From a checkpoint of a small transformer trained on Wikipedia.
Size: 17 layers, width 256, 4 heads of 64, MLP 1024 GELU, vocabulary 1244, 14.1M parameters.
Training: a variant of Muon for these matrices, 471M tokens.
MLP neurons of a small language model. Each row is named by its layer, matrix (up: input weights; down: output weights) and neuron, and shows model dimensions 144-239. Each number is 200 + 40 x the weight over its row's rms, rounded and kept within 0 to 999.
After each neuron's rows, "fires after" lists the tokens most often just before its 100 highest values on Wikipedia text that the model never trained on.

L10.up931,162,158,218,200,201,219,164,218,237,249,174,256,137,250,168,218,157,176,113,206,210,243,237,92,180,219,205,177,166,200,137,182,196,126,187,179,146,233,219,190,211,134,227,253,173,198,218,198,166,235,169,232,174,214,206,199,186,228,165,217,217,138,242,169,168,217,197,240,267,253,158,182,163,169,191,250,198,247,195,149,227,152,146,264,210,194,287,182,220,213,230,259,238,190,212,217
L10.down931,180,264,171,204,214,253,123,216,139,202,187,172,116,275,214,200,179,182,185,171,201,266,193,224,261,244,188,197,236,199,180,234,163,225,216,234,219,255,243,232,138,216,200,169,194,173,254,138,207,192,215,271,214,181,269,181,239,200,200,240,123,251,212,156,180,250,240,176,144,151,204,209,237,204,189,214,161,98,182,202,230,236,175,245,151,187,225,158,180,211,199,158,164,163,167,222
fires after: "S", "l", "L", "s", "ain"

L3.up646,171,168,231,189,276,129,127,168,161,234,235,217,137,144,168,268,133,233,227,187,230,170,233,226,242,197,201,218,209,185,145,163,243,262,148,176,161,168,200,254,200,150,213,210,228,251,135,173,168,249,155,186,209,191,256,206,278,229,276,227,208,219,218,237,245,108,170,182,198,191,200,112,157,216,152,223,188,95,175,164,156,222,237,174,205,187,233,208,206,171,146,199,235,224,221,131
L3.down646,200,173,183,170,211,141,168,152,140,227,175,169,180,196,224,222,180,256,112,200,219,158,227,227,286,173,159,206,216,245,186,190,138,228,114,147,207,199,108,259,223,209,171,121,158,205,175,232,198,227,209,213,188,199,241,209,231,239,249,202,203,187,240,229,172,174,160,144,137,171,242,129,227,188,242,258,132,153,210,205,160,176,235,109,276,198,179,146,290,146,143,211,136,227,75,201
fires after: "M", "acc", "J", "rec", "L"

L2.up747,252,252,242,154,227,243,187,268,213,193,164,210,213,171,206,247,167,199,227,159,184,194,173,237,189,202,189,166,258,200,198,182,199,152,183,167,248,218,194,257,200,227,200,230,175,174,221,236,185,205,269,180,195,220,241,141,186,183,215,215,160,227,261,195,218,245,188,160,205,291,176,168,229,163,204,193,170,220,236,246,195,142,192,228,63,230,170,180,203,182,184,262,220,187,226,290
L2.down747,219,216,235,186,189,187,155,250,219,200,230,197,187,148,192,159,191,248,166,208,144,160,263,150,218,210,265,196,253,202,159,146,237,177,204,162,223,202,202,220,239,246,240,193,136,178,116,166,171,178,164,166,208,196,210,173,156,194,234,257,93,270,207,176,209,213,201,168,175,213,223,241,250,177,220,180,194,161,226,206,279,194,235,232,138,176,200,263,188,221,151,309,245,180,173,245
fires after: "st", "D", "S", "St", "T", "- "

L6.up710,139,187,274,294,234,158,181,249,162,188,221,182,124,233,251,157,160,246,223,209,261,206,218,193,177,168,153,219,257,185,189,240,207,196,244,191,144,213,260,167,225,229,176,143,179,217,257,248,263,169,146,211,118,158,187,208,248,176,169,183,175,237,225,241,227,182,189,247,228,157,144,90,202,145,138,221,252,210,175,227,246,172,181,212,303,234,149,204,202,203,207,171,147,228,212,155
L6.down710,179,220,256,187,210,161,161,174,188,163,124,162,190,172,200,90,157,225,211,174,157,163,201,176,182,271,222,175,172,197,175,196,240,215,271,286,168,231,190,254,211,203,282,195,228,222,179,191,163,139,169,161,151,220,178,217,182,167,192,120,160,228,301,93,204,184,206,167,200,169,145,186,166,266,199,217,215,310,233,181,166,206,204,179,187,200,238,244,294,147,155,197,242,248,144,244
fires after: "f", "g", "F", "ef", "ab"

L2.up144,199,157,199,208,212,218,195,115,169,163,154,137,207,300,206,146,176,218,173,170,234,191,232,178,230,136,257,204,258,144,202,142,262,194,239,140,135,190,211,245,291,212,203,202,161,122,174,165,174,206,150,238,182,205,149,256,182,116,249,134,169,211,179,160,189,223,212,212,165,184,155,224,225,218,196,207,231,203,220,212,210,164,241,252,229,316,248,167,183,229,200,192,205,233,235,189
L2.down144,164,228,336,205,226,190,189,133,222,202,180,169,199,190,226,214,169,145,187,238,228,215,247,131,226,142,214,148,142,181,185,179,228,193,295,239,201,178,210,285,226,167,201,174,169,158,218,209,167,187,238,211,215,156,152,170,173,197,141,224,277,228,194,152,265,177,250,147,270,149,198,260,219,206,130,201,187,222,166,226,145,181,250,231,201,264,224,295,192,255,237,215,175,212,113,288
fires after: "di", "| ", "(", "s", "med", "% "

L7.up128,190,253,192,167,180,151,163,178,173,157,212,181,173,235,174,144,202,203,149,300,201,228,189,225,203,209,247,191,88,221,177,253,187,137,202,280,104,267,275,229,210,219,226,150,149,181,173,192,211,166,177,217,103,224,181,220,163,159,153,181,260,227,290,214,234,157,209,188,208,197,207,128,227,153,219,142,209,177,260,134,220,145,197,262,210,250,210,205,226,228,239,154,120,193,173,159
L7.down128,221,197,227,199,233,267,154,216,160,160,205,259,206,149,217,228,197,173,166,174,243,164,158,193,210,135,209,239,220,351,259,184,206,238,159,186,243,220,160,202,170,206,222,213,172,139,237,167,253,66,153,167,217,189,218,166,197,246,131,210,218,215,211,262,196,183,229,224,142,222,136,273,206,169,143,207,188,191,189,178,205,168,252,189,155,204,308,216,173,239,192,211,141,218,156,209
fires after: "r", "ir", "tr", "ob", "ab", "er"

L8.up921,194,217,201,266,193,77,147,225,244,212,121,240,245,235,150,109,212,180,256,197,219,258,243,161,182,192,136,223,133,146,174,254,217,211,175,206,108,174,277,169,254,207,149,223,205,203,165,199,250,189,214,197,199,154,199,261,167,247,115,213,96,167,167,195,208,235,222,174,149,106,201,143,225,164,196,199,199,254,197,198,201,192,206,182,152,253,263,191,152,175,196,211,200,306,220,161
L8.down921,168,264,196,234,212,179,173,229,201,172,142,214,237,222,146,227,201,221,211,109,182,214,225,206,136,246,204,126,238,145,180,238,248,259,212,253,142,166,135,164,243,204,188,253,190,166,97,229,219,214,163,198,105,165,170,152,235,162,239,254,146,210,192,237,150,231,191,193,210,160,106,233,212,225,180,135,207,221,193,248,238,201,183,204,175,225,188,183,173,213,207,211,188,161,291,165
fires after: "p", "comm", "g", "P", "con", "Comm"

L6.up464,208,155,238,223,185,225,245,209,244,206,184,153,209,200,143,195,219,207,154,187,162,223,202,116,221,172,165,135,193,149,83,197,159,101,136,169,222,287,214,191,253,258,201,202,190,164,180,192,203,192,209,199,229,194,188,143,178,296,225,121,247,238,274,144,206,261,212,170,159,186,168,208,229,168,212,244,182,285,193,190,348,206,160,156,197,180,196,184,225,249,233,257,242,152,182,177
L6.down464,195,202,215,186,135,209,177,167,250,256,183,123,207,210,182,180,218,222,218,218,183,201,172,213,220,179,227,169,183,278,170,173,206,181,194,168,185,206,170,222,208,240,132,153,189,102,218,175,218,192,201,234,163,141,236,237,184,240,154,167,227,264,237,273,214,147,189,253,191,100,222,256,253,205,174,169,186,234,219,177,250,208,137,171,134,155,267,250,213,169,208,219,208,133,242,150
fires after: "L", "S", "R", "H", "f", "l"

L2.up210,169,162,206,190,245,255,229,209,261,236,163,168,108,209,237,228,225,166,163,174,205,202,198,168,235,157,231,145,244,176,267,206,225,209,213,261,207,106,244,199,245,213,185,179,127,168,248,176,91,204,220,240,252,167,160,173,246,172,215,222,199,260,244,177,213,172,196,173,220,230,204,118,189,201,142,180,198,205,194,284,278,177,256,219,206,251,215,189,288,236,205,255,188,215,154,229
L2.down210,220,194,180,267,148,129,174,219,239,167,141,241,191,247,260,147,173,98,216,237,171,264,250,187,212,182,214,158,249,219,198,190,207,176,206,155,144,186,241,191,213,222,209,211,190,198,152,164,179,252,160,159,189,144,118,149,187,225,184,154,196,170,148,232,229,259,250,183,197,207,273,244,237,192,251,166,181,234,214,176,262,248,233,168,160,234,120,196,205,204,94,179,253,156,134,207
fires after: "S", "C", "s", "P", "pl"

L3.up754,274,167,141,143,217,215,200,245,149,257,190,197,93,176,187,280,169,164,126,211,227,229,162,151,272,189,222,184,247,239,166,123,201,254,142,193,189,248,209,230,210,162,178,232,156,253,173,161,172,240,174,175,258,217,189,218,229,144,208,212,198,264,206,234,179,226,146,163,194,147,191,225,251,207,157,200,216,145,239,198,132,172,170,269,184,203,284,203,147,189,190,104,216,227,224,175
L3.down754,273,195,202,236,212,143,204,247,235,153,171,186,207,215,197,244,124,199,161,179,203,183,194,211,229,190,215,190,204,213,263,167,176,206,170,228,140,237,199,301,187,166,290,190,183,187,245,216,160,232,210,182,219,214,212,177,207,146,189,202,203,244,212,173,118,187,142,189,209,189,165,262,232,144,129,251,196,175,244,256,170,174,195,185,244,244,175,227,240,191,144,181,179,231,273,185
fires after: "M", "was ", "to ", "(", "L", "Sw"

L2.up121,240,195,191,214,207,198,195,208,292,245,121,238,131,235,162,210,132,183,145,151,246,180,168,256,177,221,160,191,196,190,161,242,207,127,127,154,129,141,227,193,195,223,223,279,218,210,197,187,178,214,188,232,216,231,206,255,184,200,161,167,196,154,244,221,247,203,245,197,212,223,108,210,227,177,188,112,198,236,167,138,262,204,187,115,277,220,178,223,258,178,174,164,214,178,222,204
L2.down121,213,234,216,220,178,117,213,219,249,216,182,187,216,140,221,188,169,181,170,178,227,242,185,202,176,177,218,253,255,262,221,244,226,255,112,198,207,222,253,179,253,253,214,198,223,188,211,218,229,239,211,248,163,204,171,192,183,186,150,260,127,266,234,252,204,146,215,209,232,186,171,228,121,215,267,163,147,221,168,218,291,118,189,219,244,144,206,183,217,172,169,112,181,185,55,182
fires after: "H", "P", "z", "per", "U", "St"

L2.up364,215,248,199,130,273,241,167,194,272,148,194,205,179,201,201,261,235,159,169,119,237,230,152,195,232,190,156,183,160,193,165,186,184,196,292,217,178,164,203,233,202,179,240,229,226,102,213,175,148,128,148,169,197,239,187,272,208,240,207,178,211,211,198,150,256,284,146,202,282,146,239,131,189,246,144,93,206,246,192,254,214,201,227,189,179,299,185,261,234,224,161,205,125,279,193,201
L2.down364,278,189,259,233,200,192,181,103,222,239,152,238,181,173,247,223,207,75,157,248,167,196,153,180,203,205,210,147,160,187,227,184,206,247,213,175,129,165,163,233,204,253,260,219,216,134,197,191,256,183,176,247,257,242,206,181,168,203,152,241,157,190,236,135,138,186,182,259,283,148,136,207,156,193,219,153,213,179,181,235,287,225,169,225,111,197,187,180,240,213,201,222,190,124,91,228
fires after: "s", "S", "'", "P", "C"

L2.up692,167,238,265,183,229,270,111,152,267,210,154,254,228,196,242,143,223,215,186,267,278,206,178,290,174,179,229,167,265,166,190,139,187,173,207,177,175,181,162,148,216,263,196,221,160,207,179,123,224,246,239,246,202,236,267,211,221,193,200,206,175,214,257,288,195,192,257,133,184,223,257,213,180,244,165,141,184,243,219,171,213,226,208,231,164,229,222,148,219,278,212,218,187,213,206,243
L2.down692,115,228,182,216,161,214,191,196,193,221,210,193,181,219,183,144,273,235,206,198,223,184,210,264,164,203,317,245,281,177,116,162,203,212,117,223,106,199,183,157,226,196,170,195,228,214,197,108,273,245,220,201,193,214,210,200,223,183,232,189,202,143,217,204,235,157,237,155,246,245,220,168,191,216,144,183,200,207,178,200,224,225,195,228,146,234,270,189,158,227,247,213,208,209,104,231
fires after: "\n", "for"

L8.up471,238,254,214,258,181,194,185,216,244,253,254,228,222,175,241,197,207,161,159,217,223,158,187,210,261,196,193,181,218,209,194,217,196,141,156,283,251,162,223,287,203,184,178,186,165,171,197,235,218,267,287,209,222,185,188,244,210,143,110,274,205,177,201,261,145,156,160,177,193,204,249,242,141,220,119,216,249,233,251,265,218,134,237,204,205,195,276,257,221,211,234,218,164,180,139,178
L8.down471,194,195,115,295,194,150,252,223,230,235,211,94,211,223,153,234,190,203,167,117,122,238,251,256,197,164,180,134,212,86,187,287,139,213,180,145,247,226,217,199,201,139,206,228,118,160,212,175,227,196,191,194,238,136,277,183,168,180,213,155,157,219,181,166,213,240,227,194,198,207,207,182,161,196,181,228,194,149,221,154,175,189,158,181,255,183,103,203,232,218,248,202,184,151,254,202
fires after: "B", "b", "| ", "A", "de", "- "

L7.up264,206,173,137,314,178,208,128,192,181,245,206,167,210,281,208,191,140,191,204,222,180,238,201,181,243,180,181,96,242,257,164,220,182,273,178,208,169,114,195,142,241,257,178,199,188,292,174,194,190,173,225,196,194,221,114,221,254,106,248,162,148,140,185,169,170,267,242,227,139,215,172,139,176,191,165,225,223,202,142,287,225,165,161,177,164,218,210,220,209,188,165,187,236,244,263,164
L7.down264,131,172,264,215,188,251,111,188,221,168,232,178,208,160,202,231,179,178,220,120,171,155,142,166,190,168,178,253,194,178,212,251,193,241,156,212,226,211,275,208,214,89,226,223,227,193,195,219,222,175,280,217,239,183,243,254,138,157,226,221,279,196,164,236,253,194,217,226,173,198,202,131,120,192,258,137,252,136,219,208,130,205,154,232,150,156,215,203,190,194,138,243,249,215,307,196
fires after: "p", "m", "W", "w", "oc"

L2.up986,176,174,216,127,275,226,179,235,175,146,239,179,258,228,200,184,218,187,164,168,206,173,195,239,109,195,264,221,264,253,189,218,235,166,205,182,195,194,187,159,203,153,245,234,203,196,199,175,267,184,185,186,164,148,250,220,161,171,128,188,185,223,145,195,219,261,227,229,195,207,207,198,203,243,265,174,224,144,159,150,146,195,170,75,203,190,223,229,168,281,193,152,250,191,198,162
L2.down986,199,199,211,204,229,213,151,187,149,184,193,227,263,236,241,203,150,130,192,204,190,179,292,176,133,198,184,160,263,193,191,227,188,168,255,213,188,216,225,185,185,209,260,257,183,209,192,127,175,152,220,194,175,160,158,242,154,168,233,214,245,209,168,171,190,224,187,185,255,166,168,143,223,229,207,246,228,245,204,195,194,219,168,109,280,225,183,233,108,210,134,182,269,157,362,215
fires after: ". ", "\n\n", "Un", "was ", "m", "| "

L2.up150,206,235,185,188,288,254,185,231,161,204,222,238,160,125,249,226,201,188,228,143,264,198,122,209,216,226,185,213,212,236,241,210,214,188,188,182,258,218,200,209,230,188,288,203,197,215,180,196,264,136,206,145,206,218,182,110,214,184,259,200,214,221,247,225,271,287,171,133,214,174,122,146,187,241,108,260,154,249,238,214,212,227,204,248,246,185,161,234,200,210,115,223,159,149,168,226
L2.down150,303,146,166,182,205,220,169,158,227,157,192,229,204,263,193,189,210,207,181,205,205,161,243,217,212,244,172,209,189,237,198,181,283,235,258,147,121,233,241,262,201,176,267,122,175,182,263,177,167,207,232,149,239,238,213,299,235,139,212,273,208,208,108,200,202,230,177,191,206,271,176,245,207,206,242,153,156,81,201,172,237,200,203,165,209,248,202,190,123,215,231,221,262,254,87,175
fires after: "- ", "D", "L", "was ", "el", "d"

L6.up901,158,229,272,224,157,186,242,170,235,177,190,203,176,241,196,180,230,184,241,190,174,215,198,196,204,190,208,131,183,209,163,199,269,231,235,161,187,211,169,245,225,203,201,187,222,180,304,226,180,240,189,218,170,269,231,192,299,163,148,191,182,181,243,266,175,231,193,210,71,191,158,220,154,185,189,238,197,195,136,177,206,131,127,200,241,202,123,196,203,191,159,166,204,251,212,218
L6.down901,234,208,162,158,301,231,171,202,199,110,173,147,213,212,170,185,133,245,208,175,138,185,197,197,248,231,215,137,246,165,154,193,208,283,231,226,188,238,198,156,202,178,174,266,125,195,165,255,168,162,173,227,199,203,257,173,172,206,245,213,239,237,236,145,201,151,176,194,196,206,188,192,259,212,170,252,239,232,237,195,174,160,241,185,193,194,191,150,183,164,186,203,157,247,297,216
fires after: "r", "er", "Br", "or", "br", "b"

L7.up309,190,207,215,226,176,195,157,172,210,213,247,225,174,186,189,196,227,211,213,177,288,254,260,211,176,157,208,199,261,154,173,209,257,228,128,158,196,147,172,214,145,151,188,168,288,279,135,215,197,233,184,117,174,169,201,234,204,156,221,213,206,172,215,160,163,208,183,171,168,119,204,159,100,191,197,228,185,208,144,220,181,177,138,225,159,194,143,166,167,213,188,170,133,138,209,128
L7.down309,234,180,180,200,223,220,196,150,195,152,224,201,235,211,234,191,185,264,248,122,223,165,209,229,166,149,144,240,223,185,165,175,177,111,167,195,184,172,150,159,156,191,240,192,196,238,220,177,148,218,226,178,183,150,178,155,212,197,231,192,220,281,189,196,138,153,217,158,160,169,130,204,230,178,279,212,245,229,171,180,227,169,147,226,274,190,250,209,161,235,207,240,157,214,218,264
fires after: ".", "H", "a", "loc", "had "

L7.up547,205,157,219,277,188,128,185,237,171,216,184,168,151,225,216,220,145,179,195,193,194,181,166,237,274,252,177,192,234,160,178,176,192,170,259,217,139,236,183,157,203,255,250,226,122,195,231,215,217,210,161,192,239,217,183,194,190,195,216,250,202,189,122,248,231,189,221,141,245,280,114,168,262,199,265,200,201,123,182,151,210,203,123,129,284,191,171,262,116,206,222,168,230,222,213,141
L7.down547,204,244,226,184,189,225,181,188,236,172,177,227,215,200,252,264,236,208,221,98,166,181,214,168,217,175,178,182,164,197,278,236,264,184,273,177,198,190,243,227,206,244,286,235,146,208,221,164,203,181,222,205,225,178,210,174,257,200,226,131,208,228,298,212,169,174,140,203,245,203,203,200,259,224,203,254,211,194,273,223,210,134,184,184,268,254,190,204,160,199,180,236,182,271,203,139
fires after: "F", "f", "Br", "o", "W", "Fl"

L2.up644,236,184,196,147,256,210,252,139,143,153,238,205,246,202,205,174,165,192,193,199,192,198,166,220,186,234,267,219,170,203,184,181,234,250,211,212,241,229,180,216,180,197,217,223,239,200,244,177,216,151,225,176,165,198,164,192,187,172,212,213,252,223,176,126,227,231,226,198,201,184,313,228,278,139,280,154,181,171,212,125,236,93,235,186,210,185,201,222,219,173,250,221,226,189,201,212
L2.down644,190,144,247,201,218,159,235,195,225,170,203,228,187,174,206,159,175,156,250,281,230,227,154,265,117,221,173,262,146,170,214,236,169,188,199,268,230,226,211,174,207,290,195,237,201,177,197,197,184,152,240,205,123,200,220,168,192,157,182,160,257,223,258,191,209,160,204,207,186,315,224,182,203,242,218,104,216,147,223,150,161,187,241,181,187,251,198,194,181,201,210,181,238,249,217,180
fires after: "| ", "m", "the ", "(", "an "

L7.up807,151,160,212,156,203,133,188,194,232,146,152,146,221,200,155,248,145,212,226,203,142,188,195,96,230,196,127,157,181,195,123,257,200,220,224,209,198,223,227,117,225,228,121,174,223,231,129,210,236,232,209,171,234,204,154,190,211,206,203,196,127,182,161,190,194,171,269,218,101,175,230,127,180,143,125,217,226,200,198,166,229,208,230,267,178,199,201,195,170,250,153,133,209,185,215,227
L7.down807,261,207,247,201,264,199,234,155,168,117,197,211,205,154,265,253,48,175,175,164,160,202,220,243,195,203,184,239,218,174,202,201,137,214,236,208,163,161,199,169,232,259,171,229,185,193,154,159,256,180,242,207,174,149,185,201,223,218,237,182,134,178,169,199,173,155,183,202,110,219,121,178,228,196,135,149,208,226,215,193,112,136,187,217,225,191,221,226,151,212,175,144,223,208,341,232
fires after: "P", "sp", "w", "p", "pro", "char"

L2.up369,173,172,180,163,246,230,200,219,226,201,193,201,264,160,253,180,228,198,200,129,213,110,126,193,249,228,189,213,239,217,243,272,206,116,174,148,215,205,238,172,239,187,230,184,171,218,180,239,189,154,178,177,152,231,164,155,219,177,268,189,261,235,205,273,187,170,165,204,200,167,245,200,187,182,202,248,187,194,138,188,173,234,208,160,172,216,134,136,240,200,178,213,214,229,213,201
L2.down369,240,76,226,225,238,188,180,191,199,249,209,225,209,220,260,204,216,189,188,181,189,109,146,239,246,239,185,256,260,201,179,239,199,127,165,165,210,218,109,154,232,152,212,133,232,181,170,236,242,154,169,198,172,195,198,166,173,267,217,257,236,198,212,226,208,218,175,193,274,201,212,207,254,184,214,241,250,169,164,203,211,137,132,201,192,221,200,207,210,208,164,175,244,228,14,200
fires after: "d", "P", "h", "D", "B", "G"

L8.up237,150,228,223,207,185,200,213,221,186,194,230,236,201,206,233,212,153,187,156,255,145,172,214,214,231,160,152,169,160,198,215,184,245,227,104,218,155,168,191,303,287,254,259,176,170,178,181,211,190,196,168,238,196,173,183,201,160,216,68,207,188,215,160,116,209,183,182,243,198,199,175,268,239,218,146,274,220,204,164,196,252,189,203,130,258,230,188,279,257,218,229,263,197,151,182,182
L8.down237,181,243,212,168,258,181,271,214,239,214,152,205,252,225,181,197,215,231,218,210,249,199,233,254,183,266,261,203,256,203,153,190,178,229,222,229,215,145,171,179,256,228,254,238,184,143,97,292,218,156,204,218,202,192,178,166,184,236,164,223,182,254,188,215,195,219,215,196,204,215,164,199,218,142,188,196,258,142,248,224,262,131,194,160,172,178,254,202,274,173,180,108,208,128,300,275
fires after: "s", "c", "B", "con", "ex", "b"

L2.up437,152,161,233,207,239,180,233,183,243,208,125,215,251,226,227,218,191,186,198,216,221,165,196,181,148,151,206,110,235,299,213,138,249,147,215,192,164,116,195,200,270,168,211,248,226,175,211,154,186,206,196,215,165,207,184,197,203,207,209,160,226,205,215,140,205,176,268,174,188,168,210,193,235,184,154,268,179,220,224,148,228,198,175,138,219,211,175,197,284,185,154,226,165,165,185,231
L2.down437,201,180,142,153,192,165,257,208,191,142,186,257,200,218,178,184,159,161,230,204,283,169,176,168,155,210,133,208,196,177,187,161,272,132,223,255,72,215,158,164,123,222,192,196,285,126,243,121,243,238,207,259,244,210,258,204,282,167,194,141,151,188,191,143,179,194,180,183,201,169,181,175,221,224,177,184,179,167,261,230,204,207,200,243,169,207,179,211,193,163,207,157,125,140,49,200
fires after: "| ", "s", "os", "'", ": "

L8.up666,220,252,172,238,183,184,150,268,233,206,165,233,179,208,206,190,190,132,161,218,216,190,148,96,130,178,180,200,181,145,187,182,216,211,197,210,149,180,225,186,175,215,219,136,170,174,183,169,194,190,213,205,162,191,198,231,189,244,153,123,213,178,194,226,148,302,162,225,209,152,255,190,137,116,236,260,211,226,173,271,193,151,169,241,225,157,208,130,156,259,214,256,197,155,201,76
L8.down666,179,213,195,183,204,214,155,252,232,81,178,181,240,219,207,237,186,273,267,113,211,229,181,232,172,215,118,225,232,189,205,180,183,186,180,169,197,194,159,187,209,239,220,169,150,254,239,187,193,151,219,149,223,212,198,220,213,230,206,222,162,213,240,229,164,179,282,228,166,168,134,270,170,223,208,202,215,257,170,286,267,155,179,244,212,144,179,126,264,160,149,214,195,213,140,204
fires after: ".", "had ", "with ", "ed ", "u"

L3.up752,217,173,200,180,182,162,161,206,257,243,192,257,154,314,114,256,129,169,256,188,180,258,152,255,231,200,229,222,201,196,231,164,210,242,128,223,256,141,268,203,164,241,191,276,198,248,155,169,233,263,204,199,279,159,231,243,211,226,186,252,202,213,191,162,302,221,294,189,128,248,255,148,154,191,214,138,225,291,215,175,184,261,188,188,146,211,214,226,205,165,255,206,187,145,219,180
L3.down752,209,211,118,261,226,194,234,250,257,262,106,169,219,104,201,156,172,235,229,225,222,206,151,172,232,258,191,273,202,170,116,176,188,217,209,258,226,136,197,159,228,238,153,121,298,208,148,198,232,211,222,180,217,135,210,223,206,218,300,196,227,167,162,231,224,266,174,201,209,207,207,181,167,193,149,220,254,174,154,142,275,212,204,130,178,227,200,179,148,292,200,224,153,236,203,130
fires after: "Ch", "ch", "op", "P", "ich", "St"

L2.up457,223,205,192,197,290,139,210,172,221,248,244,192,183,122,267,203,166,199,153,228,167,241,142,247,149,233,224,150,185,208,265,275,187,164,205,180,221,252,256,222,214,170,229,164,192,122,145,152,210,170,237,124,231,224,185,153,236,169,201,203,277,172,198,170,215,165,202,170,266,218,196,200,183,189,233,261,204,232,232,225,207,159,179,131,252,173,240,221,174,238,221,294,194,198,154,220
L2.down457,176,139,154,161,265,173,141,262,239,153,181,177,175,195,229,200,168,219,139,251,157,189,92,257,191,211,156,217,168,165,252,214,196,125,244,244,175,172,254,264,213,215,198,149,216,223,203,233,221,192,191,263,212,215,231,174,207,155,236,260,236,284,143,172,161,209,220,141,190,218,245,164,179,175,210,190,246,147,148,218,192,211,177,164,262,160,217,267,249,249,144,250,172,201,344,209
fires after: "D", "t", "d", "ind", "it", "ad"

L3.up896,188,187,137,211,179,216,198,157,183,193,212,191,217,179,238,179,188,177,216,175,137,213,308,243,189,191,245,184,240,216,159,158,168,241,235,219,192,233,111,197,197,174,210,194,208,251,100,39,202,226,196,192,215,143,141,141,227,201,205,167,143,255,182,166,227,184,208,163,284,208,206,256,179,163,243,194,182,141,178,157,165,186,211,179,180,186,218,152,144,198,153,197,196,222,219,205
L3.down896,218,154,226,196,227,238,180,125,149,243,284,241,171,272,219,190,212,156,264,204,225,221,205,181,240,219,211,206,206,153,177,103,85,214,214,199,182,190,182,210,209,256,174,255,220,183,140,170,227,269,197,198,163,195,122,192,223,210,176,237,190,229,264,197,178,90,189,259,266,288,142,221,173,166,177,204,185,199,207,198,152,263,211,213,118,241,155,207,270,188,190,213,212,262,221,306
fires after: "cri", "I", "ri", "ac", "Li"

L7.up1001,158,202,210,178,206,234,150,209,183,192,229,130,174,152,151,130,182,200,230,169,147,247,202,246,196,171,214,170,185,250,257,164,183,223,209,275,176,204,191,192,218,218,220,191,236,160,322,233,254,209,159,233,192,138,135,290,127,135,148,197,187,187,237,151,217,180,234,212,155,188,180,188,216,119,263,185,272,131,311,243,237,198,220,139,140,231,129,190,196,239,307,160,146,131,198,151
L7.down1001,200,158,192,237,203,186,217,217,171,170,251,164,196,277,178,261,189,238,162,208,215,212,133,184,213,184,223,193,222,197,166,168,132,258,167,210,178,117,220,184,231,281,277,137,172,175,173,175,198,168,163,180,181,306,187,228,318,223,317,184,172,178,178,225,193,268,223,179,153,287,265,225,177,153,171,207,182,203,210,198,225,207,148,211,235,161,166,222,171,248,187,204,215,192,300,198
fires after: "B", "ir", "ac", "r", "e", "c"

L3.up183,176,233,205,193,236,209,153,288,194,218,195,243,163,151,158,279,109,195,232,167,152,151,210,104,204,179,176,280,183,186,132,243,169,224,132,205,173,223,252,171,230,187,263,196,206,271,139,235,257,175,158,158,236,183,287,159,146,165,236,202,181,195,222,229,223,201,188,151,195,127,225,137,229,195,141,99,201,117,221,255,210,255,159,207,77,263,257,230,211,171,207,178,222,245,156,229
L3.down183,162,179,181,220,171,178,264,204,186,159,185,109,267,169,199,192,185,213,184,155,189,254,234,135,193,165,245,232,246,206,181,223,169,247,206,221,212,210,216,151,171,133,198,179,185,228,211,233,250,202,185,199,201,225,216,160,147,174,167,186,211,228,210,206,171,248,178,213,188,174,221,182,222,165,181,172,175,190,207,205,272,161,214,198,140,227,208,168,172,220,159,206,206,234,362,207
fires after: "Pre", "M", "Ch", "L", "P", "p"

L3.up467,175,157,178,169,243,207,149,160,244,220,90,226,260,276,214,207,233,296,186,214,236,232,215,229,212,162,160,162,182,156,184,171,173,165,229,195,187,171,246,227,243,270,162,232,196,147,194,218,252,218,187,223,161,249,224,191,122,183,211,255,230,284,151,228,221,184,252,185,241,191,226,283,269,207,222,237,117,198,250,181,214,206,311,169,229,216,260,157,230,192,196,187,199,223,216,307
L3.down467,165,188,153,183,146,227,146,180,196,193,217,173,183,173,188,217,190,182,190,165,317,194,208,202,132,179,239,195,234,133,170,154,248,190,177,228,198,218,240,146,240,190,90,202,226,200,202,142,256,162,243,210,208,262,204,138,180,195,236,161,251,223,176,237,206,152,258,163,182,183,190,222,227,177,210,251,172,161,225,264,161,154,156,199,174,230,238,233,156,180,211,204,190,164,73,254
fires after: "\n", "| "